python train.py --d_model=192 --n_head=6 --d_mlp=384 --activation="swiglu" --norm="rmsnorm" --norm_eps=1e-05 --rope_base=10000.0 --rope_fraction=1.0 --tie_embeddings=false --parallel_block=false --init_std_qkv=0.0452 --init_std_o=0.0 --schedule="wsd" --train_tokens=155600000 --steps=10530
MLP neurons of a small language model. Each row is named by its layer, matrix (down: output weights) and neuron, and shows model dimensions 48-143. Each number is 128 + 32 x the weight over its row's rms, rounded and kept within 0 to 255. Numbers have three digits each. A neuron's up and down rows have the sign that makes its largest values positive.
A block is one neuron, or neurons of one layer that tend to fire together. After each block is what it responds to, as a language model described it from the Wikipedia text at the highest values.

L3.down285:113097120155086182163077144137144132072152112149162140112140090099108141113112202134174111135117181131185095106161157161097090101075128141096160103084089096138126127118123065132115103175116129118108117070120091074120177113063158114128130151173128148074080147109084117153065144109136151171
Description: Fires on subword pieces inside longer words, mostly -ist and -ect, as in perf-ect, Pref-ect-ure, character-ist-ics, Min-ist-ry, s-ect-ion.

L3.down275:136147125126067157139131131131137122109160127155155126168128130108133178145189175085065187142110097131128092147120133114138079098153110169082080141149158125116095119150166134122126141088137095116120023118083105077153140094096110118119129129124125140204158147131101102094167058126165124123
Description: Word-piece tokens continuing a word after its first letters, such as ow in low, ul in hull, ound in around, ary in military, plus line breaks.

L7.down128:079128191122159126191124181175135095151100084138173149106146137157125096155155125108129157109141165110201144145124134160160172076125111113155165185135101138186202086137102100090149137070135178116133137113085133125128175085104139130157115179169150152124155107148113147185073113096167108089
L7.down135:073145197061149186100143175129179120136130136124199149127077108106158163140117132079121113067118158167126112112101088120088170089123098075102117140110115081081155172119149128102162109072082185146178074125153079108156131118121156134066148154161141102041133080107119081117163126097180147118
L7.down142:108135171144133136085147080080161089111145141127123159171163094153112154137109174153178120161140140079094069164172160121131107162127133048166150170137091093139100082100164126142114121144130198099126183133096151176124160138134146111126145121122070096140154109114170114087166161123124172133
L7.down153:179113091093144153100117198126109092095144159125135157090200097142159152151126065136110111094111149160134132147111106077134087089145116141122140178129067167139130163121129063127113140134168113148158090053125150106093171146090168124114142124165097152129106187096227128137124166217136204105
L7.down164:168154137093145124139112109100108072088214114185112234154143171142173168098121135120149107129127125064081153074111059087118123111128132157121134096158101154146165146107106113175098092156148109065092159108159158137089118152166166195095113123176143095128182162075142104110133092098112141149
L7.down182:130165051081143119084140150176129140154116116172094167132104172099148146126120195180148117156124155098078132156131178132134117152148114120175150132136119142133140115116118105208125101109074099185096079117104146107077168133119187119124104156145094153131100106113231094061139157108151111123
L7.down255:144110131119110138155152109133150151142112152206107122173117177147099162125124146138086113138140149124164132117146152119116145130132122156183121173163132117163141127083056097161132127089138158137131089156123189106128094091103130150160166185159167154185137160108125049121137110129138114133
L7.down362:187147087102109120184103176118105092117107093095131158120151071151086165091169175117124140096134140127147139141143146120054112088156126127134117087100114182119127102138085072159045182173123141079131083126144155048076133073149170140107138157116049132116128192096136084115126065171142158133
Description: Middle word pieces right after a short opening fragment, mostly "es" after pr/repr, as in pr-es-ident, repr-es-ented, also perf-or-mance, re-ce-ived.

L7.down38:174105113165178088082156115131109140144126143110095113117098114131090074137158083121171136129118118136178141069089089115076148134226144140125124117147136127189091098162169107115145146172152116175184086100124101064107146137117107078114151163162144080098162133157194150140133100130116132167
L7.down70:145108163093127146151134091095165078130163115033096103122156169153156087123161135113127125088109125109114156064177141121153109140134156125143157097103142110155092148165132172121109131129151133122114116095131181081190105142130118178098119121111081081183062089132082081144091119101068077089
L7.down74:160150118129140102125127085130153095151147112134115167131150084147144123059212093159095162196113179148144103100117101088100103197168191150115090141116086156106106139173093130096188172137193128176160121136143096142117138145098105118183156137147255112205125142099100124113137104118112138101
L7.down99:138147136153106203130108131149157129118104167043108211101166146125076108176131174110147171120061115116112125081136117085181125071085115134108201110080155145133072083070136136157161164104095105179121242104157139167157136085066139143128153122110164160094125102120151165170146098142153156157
L7.down104:177145147079152082141086160149180172088131111144170075090168137080109144161136139164083099128146145118075105123170172090139096077090172088128126117131063157154107127053116113112089139149088091082178147098115174165163157138140089179150136094140103115129139114117127090159117139165127134152
L7.down253:115092144143165100111101138117113040149111118085135090132138164152105193126187138176140162082123140145166125101115063172089064073076099159102111130089124139125141115138087096123157152177143092171123113099173156117151079088113126119163169146132106109115107139133150138055107073112142110100
L7.down273:139141140116155106139192179180126081114111071078108152130166085088117141097137139145149143135140119165135147145150169128136081133157157087193079142110105137100127129171165138167135138116146143160148059131174108149105146122143166162152096140182079184134115115083102106078088103150137111145
L7.down307:127104112140139122164103163137161132120059150064084187131170075116133101138166120210108151089120125166089134122133132092129136114127144155106117094138118176122157175206043103099123194169177104140180137189118122134157101070160118164134173170107178109086103130115134156117142141128111174121
Description: Word-internal pieces in the middle of proper nouns, often foreign names and places, e.g. Kar-un-anidhi, Kar-ac-hi, Wakat-ip-u, plus diacritic bytes and su-ch.

L3.down96:127140120057153163130156160147135157110117110155063145107124105159093116117167161074083140190091130117126134068102082105131162085132110109105161098079148131190126108122157088184083102156147043155112158104109075069127130110123120096122089080085129103126135181136117154142101184135206174089
Description: Short mid- or end-of-word pieces completing a longer word, mostly "ly" (mainly, Carlyle, July) and "ot" (shot, mascot), also "ish", "ary".

L3.down372:128151165079087110179136138119142176100117148145133153108133086136132050116139105100079118140190136088072102123158147131105119168146167106076068082131101179174112113152105100138150155162149097132144084140185107125097094101147127121132160117170075125109129070080136134133133145138163090164
Description: Second word-piece after a split-off first letter or stem in oddly tokenized words, such as s|ch|ool, su|ch, t|w|o, politic|ian.

L9.down15:137149107046134147148103165087110162121115125172107133143139135143096132087172159145093153055115081126183111126071136133107146081112153105147113114133187109109155090082097134177168109135164144133182177118095085139114186118101199164111132188196140077108084080135084118110104125171101115163
L9.down24:110127153160121123171104044068178148182104126167126141143118136097121158158098116102166110073096184115161151132128132055133130126159144112137148088140125087097117144056121154132114104116094067145183168126133116136163174085121096093133173177197080149099166108089129031132181138114123171159
L9.down131:168161140133163134100125104079166173104143140136064155154131112174143127168119154138140129111139087101141135177087146120205097105124105144108075083163124121109095107128137105100071168152186157174152115147133146141175127104164090140079103131150068163144124078183098151175146103145080099101
L9.down159:094123170170126095114066165091134115118097162155151116042142179091165069130108154082120104078129141090138142167092110180148169094117118113131195110144125082130106083121107112095162175135116137181163126145172148117127161138081097123152155115163099067100127135100087139174167106124067109188
L9.down172:148139144118129128138115073096148102154148128129112063157080154148116145127197115138178128114077160130088200150107167109163109148124092120201112121106116126106130135055130129154046119077148142134140181097122090126132148070150158106077107149154103209149126114118143162149176142123086071142
L9.down192:089159154127143095130150187055133098126080200134118104121158126108109126107117182103107209104106183099173120116084106134123111135205136152134107119110159095119100073137134178128158118128161135158171105132138132137127137130057201105099111154147108159135133148126118100167079160136095139132
L9.down310:128084161128101158117071097052146096066136212158163113154122077125153058116116171131139140108126115104170144075126147188153129079074229156119098149160090143079159114116142120111077078147139148176115117103145153053155127158094159136135195138128125101145094148086123112130148139131143119150
L9.down359:141103147158191182063105139135084145083099101209160135159156146103129069162141102119160091174163148041132192109134074121100158099113132152122163159129186118104178122106072167140162145112108130051158136135111094151139141104143094158107147060179158161102140152135054144142131119160165163147
Description: Final subword pieces that complete a possessive or adjective before a noun, especially "s" in "its" (often split it+s), plus -an/-ian/-al/-n as in American, Indian, northern.

L7.down176:131147138077152143159145059149176139091138080176085109149159108149073086107103071160153093160108116143131130107137156117219131189121142192107109115098205144102090070090117114197046132135135119089165182101102141160125123095124099159158088137086168119149147139093138153112098110101104141136
L7.down233:121102131122106137066101101097120163113140165084165143045159134109152097071142125107172117146125142129110064126162133138135176158086086180114153159115130076142104144074140153087130124165123137096025152063111111148084093101133134149168166123143163116112171048173166073181138105098099110086
L7.down245:096064106114092083167144108127149097138103081163134152135127122110088107128109131174135080214119156123122110148057079141155186101097140160054106153123103139112167128137145102184145161082095072112168073163107110103114183108089115150121104125110050116093122111114101105136150100142113108172
L7.down258:150142119118089104129109146174124125117098132107161137147161173043107172155154099154123121193165160116094155085090127161064145085075153094117107142125169156116163136120154129149150144138139135043104169130161116166183094160173088103142180123180178197121152175166068187090156135165137131130
L7.down277:111169192169125166123154137096166157157156134119145086132062142095153191110071133133149133132114161116097103085136137135139148044124102104115063167120109129141161158135162112126103111135108101067173098103042093104128195124118118140084160140142120126113120122094140073170119140153091139087
L7.down296:139117169151127126064172169134105138128150192094151138147129148112116133161137218120122172131085112123138106132077135117212162110139138118120182138090112121146130137107112137049158102092086051185136165130112166172162166079174106120094091165074106110103090104123169119130113124129117174137
L7.down356:162113146175087101139188092138128160144136122133106133108145163059163065086141075114125118095138137127195109073160083122136078138056107096077091130089151118109105141127051133141092159122124138112108123093185176117127146128139179119127148116126143112107077055087200126120175132152165066144
L7.down378:155106134088097146170170144179132064111119110126106148157094148159120095064148136108116075131089121101140125120227119121111139176084150133152091141118161131127121100137095101136094161136119127137089073106118159054083120155133163133166126154204164116147108109181142083154101164106091090177
Description: Word-internal subword tokens that continue a split word, especially -ist and -an, as in psycholog-ist, Germ-an, stat-ist-ics, art-ist.

L3.down39:152126102120148186133053146193129169115075052140144116095145074115141152141107113138106113168089118081141102161172152042118118085154148134136147125118145145099131053130086112097101121135128123136092150125172127159125114168109162114085161145104086116164096095121091153122039130182158124113
Description: Short pieces that continue a word split into fragments, mainly es, ed, up, d, as in pr-es-ent, r-es-earch, s-up-plier, Or-d-er.

L9.down10:061087125050080121175088108129153090145129109080095130116084088157180134103190107086094106211093117103122142154119152182120141131118098119093159167075138210127108126164147090184137095125089119128129062147140110083157112078147065124113148077126157119100158130163107139102096169156116135136
L9.down19:110203119129088132162101140104133085144109148098123093086101176103159185152134111123116161145159117067158139081123148113131104108114084134160031083110164109078097118197123135130130160135113071135158000120108083128115133099170119123103208107114163100131085116183102119136172109121135090104
L9.down23:218138124103125118073084163125124102150111119128091131139132126122120126120118127111107118133088168054167102103131173109131153132116162108169101121088056081131083156172156126116155148161185190141093070120173097124105105104104116123137092145167108123163092151129135084120129105132121092082
L9.down56:115113179136098174106100125134137132094139068101131129125090139133085096138164141112187119132148081141143162069121163163162118146138145101100053146109133133056131151231041115106121075148139080165129004078128146107166144115159123197092114144151135133100173136091146171115068117130168156147
L9.down75:148155108124089110099091089083083137144199098124134114138127113095144088115105128182185143086151141067078140164131094117070110144116201128158062099130117138102140151221076110115116102120130115072113025098068150054159159134109134131126099088131094140155146124114127164132110112152126099105
L9.down155:125145134147097107052126093152125146136121165137130113124164130147136107125150176148159091202100149122104168118079142135183145130119094169146109169108087110168126097139161087148099130107134171080099112095131152159147142083098124098189162118184153123137075140122150195083090121135182135090
L9.down213:101100094046179142128127122118099167153176135099164147098055108121181076101157126164151077112158128192146151168125121111110144132160107140163115176096167132155166110243170148192156158156185155145130041135164140085148131142126131119108103074166148137210173082101136109130152137142083087159
L9.down311:156144149077120101071108099136075159145164132123149161093147157156135073073145117087122100124167107164058114146159132148132157100138122058154122112124123106135128080205153070184076131119117096119140081182109091117148129169158125146156104110121171147111145083157100144163132082125138129154
Description: First word-piece of a capitalized word, usually a surname or place name right after a first name, such as E in Evert, A in Attwood, B in Bullets.

L7.down136:094077139119088089149140085082149080134182135169160075100116125115130121104135099191139115158162113137115137102124154209123083098129093148145094161113161140081106123066133136101160125132119154140140076126070157169086162177107075116095156151135138139133169078077162109139146135131143165149
L7.down169:140161116127145212136159151167117139078093127097170136143166105164069147093117162158144085095132163053093170128111087094159157139138131147093104073093169147111124130085112132135114031142145083146085153095120104097142146084162118060103146122148107165112143135163201137158082088123192076136
L7.down179:124108175114141160123134048099090085103049178171169150150116145124128199087136140139161126133107122163128117115098154151138169125124119119176106178163156175030154142065127138169125090118099132152137173094123058186082125180156099174131111127103126105142147136153121161143101156126145118193
L7.down225:115105106110136186128109137171151058101146043089135177130115101199127152155104133103122176097126124130143140168166136172145141142102119113166093090116131157108094094075091169128075143151126097150159150059133157119180118141102097166158129150164129119025081123190149093090141147100151130215
L7.down230:107099139147085133162064150109169149163185091118130127061116132145186133134136121140089158161086143137094114082143129144138150076133127139122146149158156107140161155135158121087151111131143115180143116161118130095112128166044118092095142170179069174158117181145109069189111124177105155133
L7.down247:130145119157114132108137085140165116115163147182126095073141137095133082106144167123123185139138108083182096160125173167182093053129140128146185065129122147088106125146101159150140139147130126140134045145134135116130080136205108121138127129082165151136148171140172068138141179125108080164
L7.down358:177144082146141113114091193112121123143124164152091155099173138152127145146112157112149125078095162124144144137149141138111146131155127117153121163120154167106117113164178177156094129115064095175159142119129134123159123152100099140153131154149119152121132149154141185091095149027106072166
L7.down369:134139154056154148142138103136119140148081160146122107174186185182093100148120153117106129142133162226101155133138147153076132116136112121080143113134129030120131071102122138150132126118104119166101221130081172126156113140121130138100158088164154138187096092149133112148184168108212147117
Description: Word-final pieces of adverbs and function words between an auxiliary and its main verb, such as initial-ly launched, als-o, be-en killed, would re-main.

L7.down39:118071105149130080122085159153131132129148111098149124183118123157087105114088135101076127118129169135103148139174155139159101121130074136087124085104165155166114106151161145152089148161087137112104060132156094077108148170096142081078185090137126134123154115064162128118144093049154144080
L7.down178:141113115107115147066147153167177140126160112096176121107131156168100118151132104145167149170084139069149121082113062154174132143172126131104144109072115082209108142118193095152198066112128122125177109151102081134128147118094109095126099133174116097104122113183104151129129115122085097077
L7.down187:153114125084095144084112149068151163141177132131132198118139154160110099223154116145138118071128169101133119081116137128141124138146191135129160063120118139135141131147156131087155166116082162154147120123099138038137184088164103193136068104094151140093117168168096135149136137136128127190
L7.down192:173132131123165152117109099109143166163183082112133104144182079141150120065145099126110104122152154129119093148081168151142110123128116111128220171185126102121113138120166111122099150138151128154094063117173124131130136104131094062172170134186103104077131070108231185155130159102149112106
L7.down196:125155130101022157128124185113156089088131173141179121173141069136053159147198130144186103146149149099134106112120111176152168168171114111135081116173110150117083110126128154144075120093118174100096108128161112136134124173144126108112125114170162106071093114122155105135145069157117119165
L7.down234:150182118131153150107132147100146100093182144121136103168138170093097153167086176063106122137123103205085153148101142168120103139142136165182120074197117116067101134143149116102194125185146125182163065180163142111077133135120137068090102139159200120097107094094064135139156199077141112067
L7.down279:153166072153121137133158130155083138075112118098151068113045139129138124134153153177166119157096133089114156164141113207114117131166112056088126153119197110114118115099166093115068137128167146158149027053138089174076151109133102108099129129129111147116149149069146122173108097135129112096
L7.down302:167144179177115073136122205090148139124117131144186112203173103126171141086107142142136134084122085135118129196154170122181100103128106160100089117132139123122130091190174120092115121143109159083098000145084144147108122081178128096161165104130146067101140100123136093062145111092133151098
Description: Line breaks right after Wikipedia section headings (== Accolades ==, ==Education==), plus inner word pieces like rep-r-esent, C-and-idate, St-and-ard.